Weights of a small GPT-style language model, trained from scratch on English Wikipedia.
Size: 9 layers, width 256, 2 heads of 128, 10.5M parameters.
Architecture: RMSNorm before each block, learned positions, biases.
MLP neurons of a small language model. Each row is named by its layer, matrix (up: input weights; down: output weights) and neuron, and shows model dimensions 96-191. Each number is 128 + 24 x the weight over its row's rms, rounded and kept within 0 to 255. Numbers have three digits each.
After each neuron's rows, "fires on" lists the tokens most often at its 100 highest values on Wikipedia text that the model never trained on.

L4.up1443:140156105161145123135134143122125149146085134145115131091127108144141074109077150106160179090122116144064100123138107131134151112191163116147139130126121170137148128174095169135105141114125080126104159151079129107104137119125125130151161133092123098131158120106122110131086127165117096150
L4.down1443:140089118124122136150121081140158133127127100109180136155070153123105148078149140167103086122140133087144106126181168129147108110148104148139085125126134159111115105110135113108152118117138172146119132151163080146137133079142130127104139152089181152131072128083102120104148133100149160116
fires on: " of", "e", " is", "0", "n", ","

L4.up43:138152159115093081118096125107163130120128098142147108122105079110120155099190133137125143160184112141125104144149120154153098134161147203128070111137124087126131125133145137112154127153129178102140114128140161148149129122135112148162137157145180108127108176082115096123123052144137134124
L4.down43:107052110150106148113148110131157156125145131125147098129114145133133082126107141135159132151097095114172144112100179142107119156112160131097171121124178136173154110121124104117080170141127119107111110146129135133135059098119110088096105101125099121122079108117142120143124108130146111147
fires on: " (", "===", " program"

L4.up480:141141130169133116073180124103100125145101125138165122130144123085169131123143159106114132104152150147101169113152141131125128130156120154173148165124158136105120146153141141102160181130122113102128144172120149099069102143139089146149153141110141131128163119169099121129083143128168120121
L4.down480:134145141121169135154114124176148172135110137129125141128150162121109130106102065099128120199085114073137128123107145106132126132078125134142143134110100116118129106157113145144106132117119166129143134110134127122141122084139114103136117136124089118135121143144138126063114163176115125126
fires on: ".", "r", "m", " of", "b", "ly"

L4.up1140:148098131155137094134117120101143086125100158094164120126165140087167140130123119143141074101117108078139146122108125099111120120114107172135134135106141117149080124156139132082107166157144119115098108129112116178114121136122165147171144077150133139132143123188123122118115139127142105125
L4.down1140:142139164131141161095161156108097179131107108140104138142132134126109140118127113059124173152139117136122152108173113122169120120153132128169141185131135140125149110119130126157184102113130095098139141149108144156133125116129149125088122136080108085135124127100138101130129136138077138136
fires on: "ing", ".", "es", "ly", "ely", "ed"

L4.up453:135098136116122138088072145096096116121094161154087106114138077100120110138117148122128140118154161121078130095131135103119129122136124133122123192145105136128143103173134163122090167116162077140101166149088134135072127087127091122162158148110144159107095118173102099084106075222141128113
L4.down453:123149131158115113129119110128133134094114132110155113118127131146109191103070116142205126134148170131187148068129137143145089110096117133125147100109146137150124153126109082097113144125131145115119110133158129122110101171120157142114106177093143136147108115159132116168114148113144151107
fires on: ",", " ", " L", " t", " B", " M"

L4.up48:177152129157137140108170148115137156126149118174097127138118116138169108145124140158098176110147139164129154127109138122182137134133122102105108159132149113168145130090149156113086143106125093111140151144138119112098125088117076107111122131107104112100124159166086112117127072184164126113
L4.down48:101122126130096135120132098113129162160114101146163135128123123119127165099152106098149142121103161113165120127120127117104116109126115138156139123155133156143091118147127127097121128118127145106116135124110121168134138150168145124177138118130121153151127129114094162144079143084149135136
fires on: "is", " and", " d", " &"

L4.up780:157116134134110139112122120069174134131130107180111124151133096092100125108115160133131142105149156131107116110155143172116106131121121126084124178144112077120140119091133122131093133134180134095137116158102115150095153069112103126154181065102135102134114118109105100126085119136154137108
L4.down780:165142089169161144136118119125135122115161105141132137089139147137094154122101169112130092131138183162129112120126122151100135115172092118089103143134109139126171085147131117143125126097126107120077106144149081081106156141121112119148132101090168123158103121131118095104137144118138103168
fires on: " p", " ", " la", " ex", " cons", "c"

L4.up673:119122115147136116091144159108101131102098130155123119087139076128136129134121153136119162087128149125115130123128127118134095141097150117126063143141156150169152073166122125118120138122128093132141176163122156113126165083134128123126168129132092167111119160135116107105120082206103103117
L4.down673:159111134140137135166146095117142129110090119149175134086186118128143059106127109068133095133078142078185097139085099118113125118076151097100139136149109109123138143085115095174095117122121139131065103136114119159144103122123096109077073125110111113139145091101102120113164155128140137126
fires on: "d", "v", "2", "1", "ceed", "f"

L4.up579:153118159140121134098147145096143158112072144159114118064142111088149122143155170131161143124155130161092117119124076138125110113154114104084131163165120101142175109119099136133130127100135110101120134151101123126131147071123113117149187151110130098115093163120095109120092098169136104091
L4.down579:126146127181157144134131155090168135131118129140143169081129135108132155135112140113172129100121135127101073134115080136102121102131106081109106115158118150147151119160136141125139139107147106118083122163150135109097153086129136132180145098143129111149130145144084130116115109138124141122
fires on: "I", "D", "us", "u", " or", "000"

L4.up294:141137170138149132081122150066149147100151056155153123161151133152118125130119161112135173086135145143129145154131092155095129154128116121100093133123140127158109116148126155155135123158169117144104160148117109147119170071164086116128131096079123114143107146127090114093113134171131136093
L4.down294:150185144114126100107139166138136166122134085140164135100157112151113132143111112118126116089149143109108112134095134165110115140135134140128108121118122058128131146144159130128108142121115145144145158154174168149119130147160139086116153096087136073157142122104157099070134147122158119120
fires on: " ", " (", "born"

L3.up447:168085134121112111135071144160177121114143090103124120100119116110109060083115125174117089130129126097090145087105122154080139130101152147115138153159086125115141139158148135136136169146136149162088099156166126119160128108111118138144138067117156107122090115167128113100124098157116101117
L3.down447:118149099154091108124116119157112136085145115110124118153122113155139079108165164113127125138097158127144152136157126126088131152086138162139091141100103148173155135162126086114114113129097109154137113149140072141168090116165152142117109085125092137124168146140095118159116139156130184154
fires on: "ran", "arg", " cont", "ron", "ac"

L4.up765:118090159142093113117106088110163114122128069131142091148109126137124171133143119134123139127145135070110146119133140142143125124073068153151094123125091131143128078189182132134129121110151124142114098141125126106116146094135159107120089152131152150124134155096108158127101094114112131132
L4.down765:110148126108156077121112132148155150145129168160128146119147147155103110174088111151134132104108140183164137130101146107110114139152134143129173117141108124116137132152139102082073152157112106112145142128186128123151134106129126122076153083105105145109108114143133120128138125139136081115
fires on: ",", " —", " |", "A", "G"

L4.up1449:120147123140091135107112104127140074101130148175120134097122107136175120123108146121163124080110106146068138133155152109115143112071102118122131110167162123115092120100118132119099124153110111122136124106158157106170156120109125164145100103119116092106127153132131099107147124151130084139
L4.down1449:162132143190150148132148110094155167173098109137151128175135127094121161137150118104138178170162100088144097126128096129164109119136117105126084110134147112146114112151138182179117156104122106177137115111070090124083187141145135131166130167109125137120118141121113146126152137121163165127
fires on: ",", "\n", " –", ":", "\n\n"

L4.up521:137114137157129136088159106086126129133132119128121111163153117156135098097168119092069125120112111124139144135155159111128117121147137098127099166112127101143123102125100129151135148108178162162123161143133097088140134100108109124127176095123120138145139143128115129107137124127156111124
L4.down521:116142092155129118103159151124148115082134097139160122114144138103103126075150133083104125075138147155085100140132100143120123100108142133119100112107137079143165099130117122158146142134120099123160098140089103134144128155125142130122155116121076099150148120105135172099116054115084157074
fires on: " (", "1", "\"", ")", ";", " p"

L3.up373:112125115141116099088134124094124107145099124160117147082099099106126099109143142111153096096140134083053148125120104136133137120141130140116134165130123188140146107152145161142123157124161101154118138165142162076109138092182100157157156118124166113147138152112111133120090110143174133128
L3.down373:124141118106106135143093133139076146093131071126151141163126135130133112120141107075136129153172090121073120120138114128073116171167141121157089152135125128149129125118118123150138143112140137114160111154138083101096137142098118127153121081125140138129117102145114156093131095110093108111
fires on: " pro", " Rep", "ate", " Pro", " Dem", " Re"

L4.up1254:165114156160128135090070122082163136118130146140143108168113065080173092141143097163123146145137132122136095124120115139121121138110134159091136141099140112168118139173160133040076134156152145117096128158125178177169117122105093095164114088144125069127117153138104123092112134120148117114
L4.down1254:111137112109106125149107119118130149123158136148101114152153142118126102080139099140120098126075101156095159122137135142116122154140127132142118153156161154147128080086108100181118130164149113124104075100137121115125141115093120119134119133131094139125146097132119111107149124157139086141
fires on: "\n", ",", " and", " or", "=", " |\n"

L4.up501:131090102149121179142130101134157090106127089115093148149145098155142143097152128139145120115129139143091129144146101131087104085132103134087121142127124143087101150121088177148126149146137102121092131128124181088130123122123141150146159111105163108125152133138158101150108142121149089139
L4.down501:132125110148149161170136121081114092117172172182138114152120108186128108205123114099182139129096114110143142148179133139146156184163151115093116117136124114152129140182136105143116128129103109138134062120133125125106128159134151201110129147116151129121131122141138140120141110144132129125
fires on: "\n", "0", " |", "T", "$", "1"

L4.up1105:134143148181144117106147121099160103097115149172161134089109124088161128135131130103178142146149108145133141117118135086139120112078114135125132131127129151133089100081126149113118123107100095120109130123157155144095154155135155120140133114154123142099166141177102094090114134170133101119
L4.down1105:126115103204122112114135150073141096134139178110145110184111095129156098099138127125160160139128123107171133119160063131147110123120107117121123098156135106157108121148121172166125155148138108131125096105137098121108134171115115173173108101071087159119154156164131110148126107145138120104
fires on: "\n", " The", " |\n", " the", ",", " pro"

L4.up149:103120134125140117083119114086173096126113117136154115135148142136170108138123140110103150161098119138103153127130118135144127151157123131100120138133142113109112102148100142179117145124182114124104152125066103116102181107128137127140170119079119117133162142119103096134120126152138077165
L4.down149:132115118148098083117122147118112141133135105136179150117159120140148170107110130108163115077130152159087143136102119130148141188135114179128134117108114105161147113142133129091184180168120131123170097122163123153145108167149145103134052117093133161129112147174131172120129094141117140116
fires on: " ", " (", "\"", ".", "6"

L3.up747:149168141122170118101157132068089093113093116151128138137162116125126157134076144088124160089158133104154139124132122136132141144115100092164126127133154146120122128142140144105161135107137103113161173135114137168137107110113079131148141166098098136103167159106088137116134068177138161116
L3.down747:121124136146081092127113100215187165103147130112173139119097133109140104085137123137118098153107151135108125122158113129104141098161166158093098123141117122136140136189106126135102153161089152108085101131164161093166140131157144136118140156155117079145158139125126092144108155136124143120
fires on: " of", "ed", " for", "le", "al", "el"

L4.up1205:201094145154130120113129140060134157096123121171160124136148058121158107135130142134136143093144148144119099132138115135120118107129124120080137148110127130183109138140128162132114133147178115143136161151106082138127151071112110100177125126112127088141139172168125086103097136152148118134
L4.down1205:109120135123135149138125120117187136149122101163117144134148150133125109139130140139166127091076173150134117131140171145083114154133153094121103157138154111107133113158125132159115141213118104136089126125186139120124133093160094162127165109156150085165176148173125142116135166079141122116
fires on: " (", "born", " or"

L4.up1273:160109094098125143112136124113151101121123160192145131150146101113113080146166102105122146160106150117122092116132123112082130114136133124091137135114098102090094135120138151114138115160056148146095119174157135138130087147128113143130180119126124096129161127147143104132150162121136121103
L4.down1273:081132166105135133084111163126140158112132095102108147150119122107143155114088181146126121118119126130141130111119102155122094109119148150140118155132153147131161135139118115135128142138181140127145204107089155159144153122137166152148133108162137127128155102145134130136086099123149172114
fires on: "it", "ith", "or", "t", "h", "ch"

L4.up1097:125123147150117119111133126129182121062135166124110109098111126099117087148166135163177137122162102114118084108130151172165084125118108123097084130150119142143131124159120126114129118136105116163121085109138153104152087089111121088134114121160102099115115176146097122124092134100120094105
L4.down1097:140115132137100063096124081103140130156122096110142152105151140163117185137108081121118111094153144119137143130092078077127136158148105145111107070130128104078101137097157160134120120112122109091139133116153108096092119171141139141146098141119108167138105139126150113110122121105118152108
fires on: " st", "2", "9", "}", "D", " col"

L4.up581:161119140132116095116096133114149175144135083159170125132159091091137117141133100117173135143172142132089151106140102096153126108157136156092086109157107125108111111165137133146125141156159138137133160116117133115131155095165127102147125157127104108122149154142098100115073056114146125137
L4.down581:087064094117101107131147120155130131146176141132145115130157136174122100168135130154121098120082097148125134100139168110111129115114109130133145111118143093136115146151126092144130165117138124131121129149147109090123109101130158138134159130141141141122127124162156128135115195114159092136
fires on: " (", " ", "E", "N"

L3.up720:118098177118124116105104090101172084100120102102125126130136121114132136080137129172128076132121137106149135117118128153139127105069120111127127147158140096098177128176131102139148124089127139116117095128136114126169143141123164106136097151121154110093111132158121126119124072136117127129
L3.down720:134130067132111142137137141143101167166116125121123119114097118142121068142083174104145183128144136108104157137134140107099137133161127114134153112134128185151132124122136149072119116131105142151111125126111147143092144101150091140125150125167137135124114121106086146154096170112105116132
fires on: " (", ",", " g", " |", "'", "in"

L4.up472:131146139134155118106154148095135081125125141123143125133150081125160138150097147104152140093160137113129121098116126118121126107135100156170134143140128116169140122169128189110127124138150109122098163136149149153159197112120123126175166134098090169120163126145120142170139051158125149133
L4.down472:139147132115143116104151141141098113155110162110086123118116107150137137139195169112143090114067134141082109136119139147109128086135098146138144165128146136141142086136108151127175142115133159136143099118138161105108141135101143074167076162155137097127099136123133120147174125134145133099
fires on: "own", " at", " =\n\n", "ham", "′", "=="

L4.up1337:166162119131103121152106168113164106138123106170115117155076094120118093169157112157179150181136114148146135114161139130153069163109116141140090126142116134167132117155155126121108112135133123193109137145114132157137122147111129087134132124128134128138143161117133150142066087130139105136
L4.down1337:106107176102132109125119126157176106117152118126148116087202118124147168093109106160093140153166114105119127142119135136116145111127139118125095109120106141087117133093164099096148119131119172105155134100156135091162150147125143152157094168152120171117129145140110086134144119115132156105
fires on: ".", "T", " T", "N", "9", "ri"

L3.up495:144120127127171127114130110080140128075128097132152141144201118140138145131158153131094186053155111149103170147122106083141119094088089141135131132121126111146105103094120141131108152132176137113109129139132077166108116087101073155162131133113134135121130125112104128125116109143166140137
L3.down495:125169132123145164100123152118118128080152117144087106115116142091137123143162170138064109163115146165094103133127118139131135123126127110099143131132125099128124101083144108118120119109117104089156121159115133118125085127137088123112139114140139123105148126158140152115161152113113159105
fires on: " is", " b", " s", " c", " a", "ing"

L4.up1440:150149137106135148108106153109127110080107082106089085115122128114168127123129140117094125101172126148119113122162090123115103143158127136156119114151102089153142103173122128146135145151176128114127139168147099093136145126126129196118155152106138170133129107105117085123137115148158143092
L4.down1440:119063108151109139112133096105152173156155115120137134127137141116103121142124166154151140107099131090169159162126157143150093131118166143114138139135101137106096145126150119120154136099063109138141141093138173155154116108108143115140149110131133109143125136146084144110182119139100125176
fires on: "2", "it", "4", "C", " Cent", "ical"

L3.up1059:132130145170148109111130164068122151109131165175107099145150093113153079146120174120166118149165135133123105086146102098128128123163107145079124135153111143165119098153129154111120120122143095119119175145121126122113144127128098131135171100127136096102161134143112117077105112180133126126
L3.down1059:126127114113122132153125117103143138119104189109107133083107033121145109097139158120142154138083114124116153131142118116132151065126115157149120133122124108120103109091120138102140130209149127116118114102151116095160090144136168105124107136179128101108118127128139118112174127133135118140
fires on: " ed", " ar", " b", ":", "202"

L3.up850:106136101089125093121160146062098102116134162146120132120127117139150177134130135135146140124188119128089131129164109105123138064128105165160125142116133128115122181163079182120126133136146149128133143134116138160096170100073096129163171143080143147141100119180128146131119091143165098133
L3.down850:122130105118140124116124114112104100169116135121149123146111130093136116123204134171127125095152160180096092141102159134114125121146131135130071126113131136127113137145122173166143125149114134124141110102156130130104120107133095104159125073109121090142070137151128109181195108112164145117
fires on: "ies", "′", "own", "als", "osition", "les"

L3.up457:107150145145139143105103134029094169127116135154118114087162132098146115121142159115111116089140073163119136122150135089133127130159121138133114130143132107109072129176129149160106114108168115113144170138088117109111159118127097119165163140088145123115121115121090130120122097142162120095
L3.down457:127089105147121109159167130165099100103126142132103131128076114195114125090095131122100137151142153085152120100084112114161143124112152145117110134113087123161146123180107078099138142181131130139125134137135102183156117094105169146106165122114086158115122119115163135076151133093155132138
fires on: ".", " cont", " played", " ch", " of", "'s"

L3.up523:140159169168125120101140125036084166099117177155098133121151097133194121141129144122132127101153146119119098121153093140144120104101126120137126148117111110169114123144137149115120147136140103135117150147138102140098170072125121133178160135102088135117179133170138098120133117160128115111
L3.down523:147134146091094126158121105097135087113108123121104122116123104113153115159139127138110088116085112129136111127072122148182101081150140115146149153127189125154141083109140119142133096111113128133084121129145126142153132089119142094158103143155141108145160149199113079125135109110098149136
fires on: "′", " or", "°", " =\n\n", "″", " pl"

L4.up479:129098119154124134109123149082115128127114114154117133110143097154139102120124151137167159103163126102065129140141085141139135118124098104152150150106121107089119134150098135132128169106163079129119146124155173097152127121129131141124162115124150148117117093133157115086119115141125107115
L4.down479:138098144081147164158140128132105106082132132115106152159157126155146136166103091101144127168136143124166113133093133118160127115166166125085104133126127111113107150201167103071105109110097139096148138132163145170146097086121152103140125107114145137144145124093096113132093130139170154123
fires on: " |", "\n", "|", " |\n"

L4.up1216:141127172147113125150137128082137151138138157185148113169147131103135138104118146095115121129157126161101112106162135099136096128148111115092088155150150105112105132112112140138124125109155158093111137145135100159088119118130086146131134069133154136120166110162122126169109129139190121099
L4.down1216:113100111085111071163128128122123101077123158130136129146113124132116103118112129126142127064100176113081092139125121151091145102091117111163111131141123122094102104096139111078102150160137150149103123143099125132163144148123120108128108116175124122152130130113146174079151110103121124157
fires on: " |", ".", ":", " ar", " Championship", " Act"

L4.up570:160113131177183091104142128087126143151088152120095110122130120059157134149149127122143118085124125119118147122139141093120124136130117170146140132103148121100108136122111125124086152160147113101118145131134136157078101090118100169160177148125137145143111138157104115129073154176144115134
L4.down570:111150141118140121142106176127103103109119113157149125110148155163119105100113069114089130167134099095134188120159109120119126144111106103137182135135111132144155109153136101148117131108131104123128101113111134133111123096107130155095135162101112136130132122079164100139164146152110080152
fires on: ".", "es", "ing", "ines", "ese"

L4.up57:179146177158158144136188087065144148084161137174142141116100125070180144127131144138163130113151130170130140157155096108139111113107085080147087123127120132096141091119094136134155146168110110138138110087152097145112158127105140131167132099127117119130148124162095087124125136143108127096
L4.down57:128139102169142163117093155087078098176132113118111126164119119125162114103144145126159126123105140142129132147138139142134128111186157111103126106129124087121103148129140175162160091112157137117146123153135135112123101130150142143185143075069108099137136137123116141138184089115140132118
fires on: " as", ",", " was", " ("

L4.up963:127091150149115095126077109139144104124117105163131114115076095120105105133102121154147116146145119123127133138146149140127143086141099158168147132122141130109116110158198152062074132099134080147115106142155168134163114112099115096131114160148147146130083173116127137109130106134095125119
L4.down963:119145162093138101132143110123115129155133153138091128120136153159127143158143125152152101113095149131133115102077161123071118129106152094123108155130142112090142102113119124121102133146091141089118118122145095133153100080139106076093130087142107134123078116115095160165116134148145089142
fires on: ",", " —", " before", " ("

L4.up1268:132088130149130156105170093153159145103153117126126097139116121109113076150150161151193120153118093104087075138096139163123109121093125121101123127129122110140102114146133094095117137130107111171127114148127161058154166101107125120133109102144120110131104127131151101125094145105105064134
L4.down1268:153138136115095089111100108098166122098119126139113120143155156180129184121140110143109119080164164169162133114108109106179140153180123139188087114117152126143102169112093125137144117131134134075125134082133092157113134183132110144129111153124159166115112166133111135132127139137152178140
fires on: ".", "1", "7", "9", "us", "2"

L4.up1207:150104136119143134086180137124180121126141131150142123116119088133147100126141119129139160102129119172115164128140164125100118154153140128088111119139135092130089082154107160153109158153148148135145124118128142139159185119142103146149140127104095091124162149137101094102105100113123134091
L4.down1207:104144130147159095109130154144123125131141132174171135120116099145126150124114123139132149055113159121079154159106080140086148113114124112113105118095152101163163141139123184111130143137094117123124101134165165162120121131155153118173098117113116109155126113139145131108151125149174158099
fires on: " (", " ", "\"", "ed", "on"

L4.up843:113116120123128135085136130159160155141085155121124128123156115163159113164076137149183147120139165122119111123117151166160125145121207120102141162111135103177139143151148145117110177165078103174133136173161144119120159108138150114114190118123125119102123153105143141129107132155118117145
L4.down843:155108097136144126142115135150129081144132084105102119148076123097104139099165137140081112103152086118133109117162128126080139090133062113142075114130122153114118118104095097142138070096157109114108175101109103112133115172085128133122096062119156121136123111167108161112165111105137173105
fires on: "9", ".", "7", "n", "8", ","

L4.up1461:144154127130126104113120124078108152139115119130121135107179123087106140116098139080119150090129070126144116125141084099138104137178115163136121138152146139133146157126170152086111101126138100109135189153095168129090116096106059134081127136113136112135118159144089128106104138155182083141
L4.down1461:144126129124110134145139146171119113135084129118164131138105123153126117164131122109116113141135142123124122122124163094128171107097140100154143175110116124166137140109091161188079143115114178129132097182152105120170140077132126101146139109125120069116126119122157152110126132137100153181
fires on: " of", "f", "av", "un", ".", "al"

L3.up1254:136123123141150120104136179112120157093146125159116120123136131134166119123163150134126133142196141144110102090142121110124126116135111149107111138122109155141130121101138141140130150142162118162142161128104147142098162080152121134149160112105086096108158123162102119102103115152153128119
L3.down1254:134102114161090128118113115100138113101104137123114146127155109158117140097109183113130178161146140164092144143123098148164105091146110136130095115128112124154126111130066117108126129144158125122113130104121173141131142101119163120108098136128118073112152152149127078089180146122120150139
fires on: " list", "ography", "″", " p", "ograph", "′"

L4.up1431:091091115162154107152103150127153158174121066132099121125115120099130163058136103115122106144141150079101113093135124117079133085156127119114096100125131085112172158122168144134117161123176111128127116189117134141117118102176093148146141145117141140155114138123134156109113116112188091129
L4.down1431:164148099114168085089093111107090136113127153134163141154173106136178111129123121087111148075092128126096132131112186114132164131158145143123159179135079153151107139136109108137090102177132154131149105102074076128122155126134136131121096110144146115132147127152109156141154071154120140112
fires on: " pro", " v", " t", "ist", " Pro"

L4.up135:173101125138141116107107170122106096132108088141099114116120085113128101110127090111157099102162136089122130129148085150089109142136115187081123108169106149100162132166174124135108093102108153189133133186107181099116113115112112125135158113159100115112101133112124140108108110133130151102
L4.down135:097119125138143135101141140138145115144183093127093125098144131133073122108136178149125124131120111133128116130094141113120116175115142161157166110127112114141126158131097102099209149157095125145112154136172139117120121109090145146119146132165157128139123122160162149108125133131114106174
fires on: "m", " long", ")", "s", " r", " d"

L4.up760:134113110139131124126098126125111139171107165123140154082137077163144123151107141127172116103132101148120099121138125131143137109143125148161152154140156142131136093168147169154118165176122116162107153136123152145097131108135096130171154154072124126107143122141053090127101115162097134110
L4.down760:094148141126144129114082160127158126105123100158169122154130157128102155122154109137124113143131153141155137119089108104138132081156143146123127151156091150076120078165170071098113096109117161163125140170176109083118142106143146119120149165169101121112134127157137154121109116104171119104
fires on: "ir", " by", " of", " J", " M", " H"

L4.up110:121122138118151132113130136131109179143148118141108107165136123141071129150123127097158185116143147174101137136126109103139108149161148138115138131100117137130139136065120135104135113097131124107118174156156100138087076106131082106080139134118116091134108166097097181123124104156174073143
L4.down110:153177134170125125102125140129133129139121083104159118146128143053153156088172125134103141122146090081117106135162111141142106096147126117124070153107148142144140126128126156155137125111114169154132154096134155120137189148173149142168086135142122162092119130120129095130155098106117177119
fires on: " |", "or", "er", ".", "f"

L4.up95:124121144119121155149106116128196154107130142159160116164110124085107135098169158176134123153140077162087134131152164123124068103160136163138102166134124137107129082128129136121135097132152134109118132150133128133144140114159128106160111126118141147131104129131097096140100084118157128136
L4.down95:103078091104124074110078126136123127118145146125126125140132108172100088149067137141126107116066194175132119106091155154070137130122162132142157117151171139148121135158118112045097089157146134117092099137115150147126087128098155103132109079193132158146105110135100150156135144115134130138
fires on: ".", "\"", " |", " Award", ")", ","

L4.up1181:141120090120098136118133137129124134144159141153110131148103165158132137134136144111118148108140140109083151107141137093070091095149144104117146130116088134145178111136108168106118151110159118123133110160177100119067106096086150158121089122085142137105134133097094132129069094160135088117
L4.down1181:106163140147135118090120128119108144106124133126077138093083079118132117108154146131142098130139122142133129158144092123155120170133150101140116142107137134118108131153114121179098149129123177120149120105125175131142168139162086129091174134166153135152111141137183119114113106127169137129
fires on: "er", "or", "al", "ing", "ion", "ance"

L4.up1353:147145117131099144094116151129103141128105120127089120130141119127119138112118153117131120085134104063038130141118087099138158116147113132135136129109111136106152153138136152140134129111127105131126105152128145087157154068090096133126187153089136135115089144149126139041134123158127076117
L4.down1353:161134148070168130161120149112142136133109084132186142140145129156120111090096150144192128146124144163154087107113140109101128130138163153121121168123120149098121113133138129113160134149145132129184138130102091161132117109132123106188124116176119105183124130138134149107171135099173153121
fires on: " |", "s", "%", "|", "===", " "

L4.up510:147115134127114101097082107152149107130115094120129109136106098151145148095134144154107137106144137173101114109175126127150097127133155150111078134108137127152150109187112142140122153163153119135152129135135122117161121107096133121137101161122136073134131138101136107135107084109143124131
L4.down510:093098123138112127155140120138178152142131153152125142166167111143094131141106131140158158159099145134127119136100140143102126171098131126132158130140122182188134123157110119127117111101121125126110125145119129137134146117113093099106132081119155110144148105168137135113142116141093143147
fires on: " (", " with", "age", "ation", "oint"

L3.up37:132125162171151118139151128069121126127114140158111111187176104180163119126150119136076182112170128137131145141146125118158114133187107115118139123090095137144057082112131146124138146144119086138132172121131108136104181089141105138147109127137098140128195138128123129130115113148135114106
L3.down37:140123108087162130121093136154102136079134144134130124100142135084134128111117143139108091123139140192089095133126125130118127141111149099083107119127144090110096160084135110133109143176085115101123117146174118117141113137111113129113148083164180127136160118165105200120115079101121138106
fires on: " is", " th", " or", " c", " ac"

L4.up1101:140148117144149149098139134121160108141118095123096112118092094151149092125109130147139147120168132136102126122141102172098127152141177138077086124134131104181137134152115143098135142146141125118142162138106133092094174082121168142122153105140110141118133151098157117113124083154133087108
L4.down1101:138107138157134109139150109097107153163136126147179123167137150105119145129105108154120099103101144107142116125090170133125095152129125153118142162132139147143122115164130153135168116079117113115088146156118153176116125133116102115151098081085127148141075100145068140130145156144140147119
fires on: "6", "1", "4", "2", "3"

L4.up460:155092106125169127114125152110165147130074138156094135190158081130110124079116114131138159152144121166096092100121140173138124130172160153118122179123111119134112139102143129112139151152143160112100141124083150143098107094127110099178151091131128102097123146160135143137109122136136110127
L4.down460:110166147179136161141133127146165125132140128092124142079134140135124139092089158091173109128108116154126152130095122154149148113117127133129117101149141121137142088138104141173121175134114178124089118128128124089116123161134167154125135126146113135154114135147132068119123106076095111133
fires on: " of", " is", "ri", " ", ",", "c"

L3.up825:114149146125197110121135132106093117145129061145100129157164136103140145151131153100097108118205124145142146135148129096138127123096122130133133164104134125103117083121149172110114130090168128113122146147159105164123130109100074150175179141119146135126138139128089141153169119123173144113
L3.down825:153144122105116132107125121069112159101122145154127114155115113078136142103210163172082115134113147148087101130150115151112139145166131117096096107133155106087115136118069142142131111142149176114104120119115162127110112145134078106125094094113134110127071122121151118110141109119135130112
fires on: " m", " b", " s", " f", "G"

L4.up588:166087104145111097138095148157116131090115132121139127114122109065067093094166138138133114135171161126152136116133153089138118119152150169130154135127116127111123098141170121096129135148140141112098107125136166155137115105119085135143188171124118095138144157146118131101093075142100162121
L4.down588:112104110134139107115101106153102105110131135143152133105126151115158053132052106137137097105110144115133087127107145112104128100108149085089078125139136083157130124157153118115096137171120149127106101129174110139156141121122138127128160113098117116148129117138130159117157101136132108120
fires on: "|", "\n", "===", "the", ")\n"

L4.up905:148155141135144180134117112105151122108144162184104111146113099123124053096139119131090162178145142144129132125144142142148116127149125134071117151159149116095140100102138120086115129125155137135085135157111095159133168085107102122118135133086121133133105143171116107111102075140178125116
L4.down905:147105161073101089139150135158124149129131119117160135109153098076126166128156095143163119144159083119126132114097108112079095151136102135100150140151126103088123152120138144147146165141124176098187105154118145103145148158144153129172118160167132144100112132117164117124075112143139152139
fires on: ".", "C", "M", "A", " ", "N"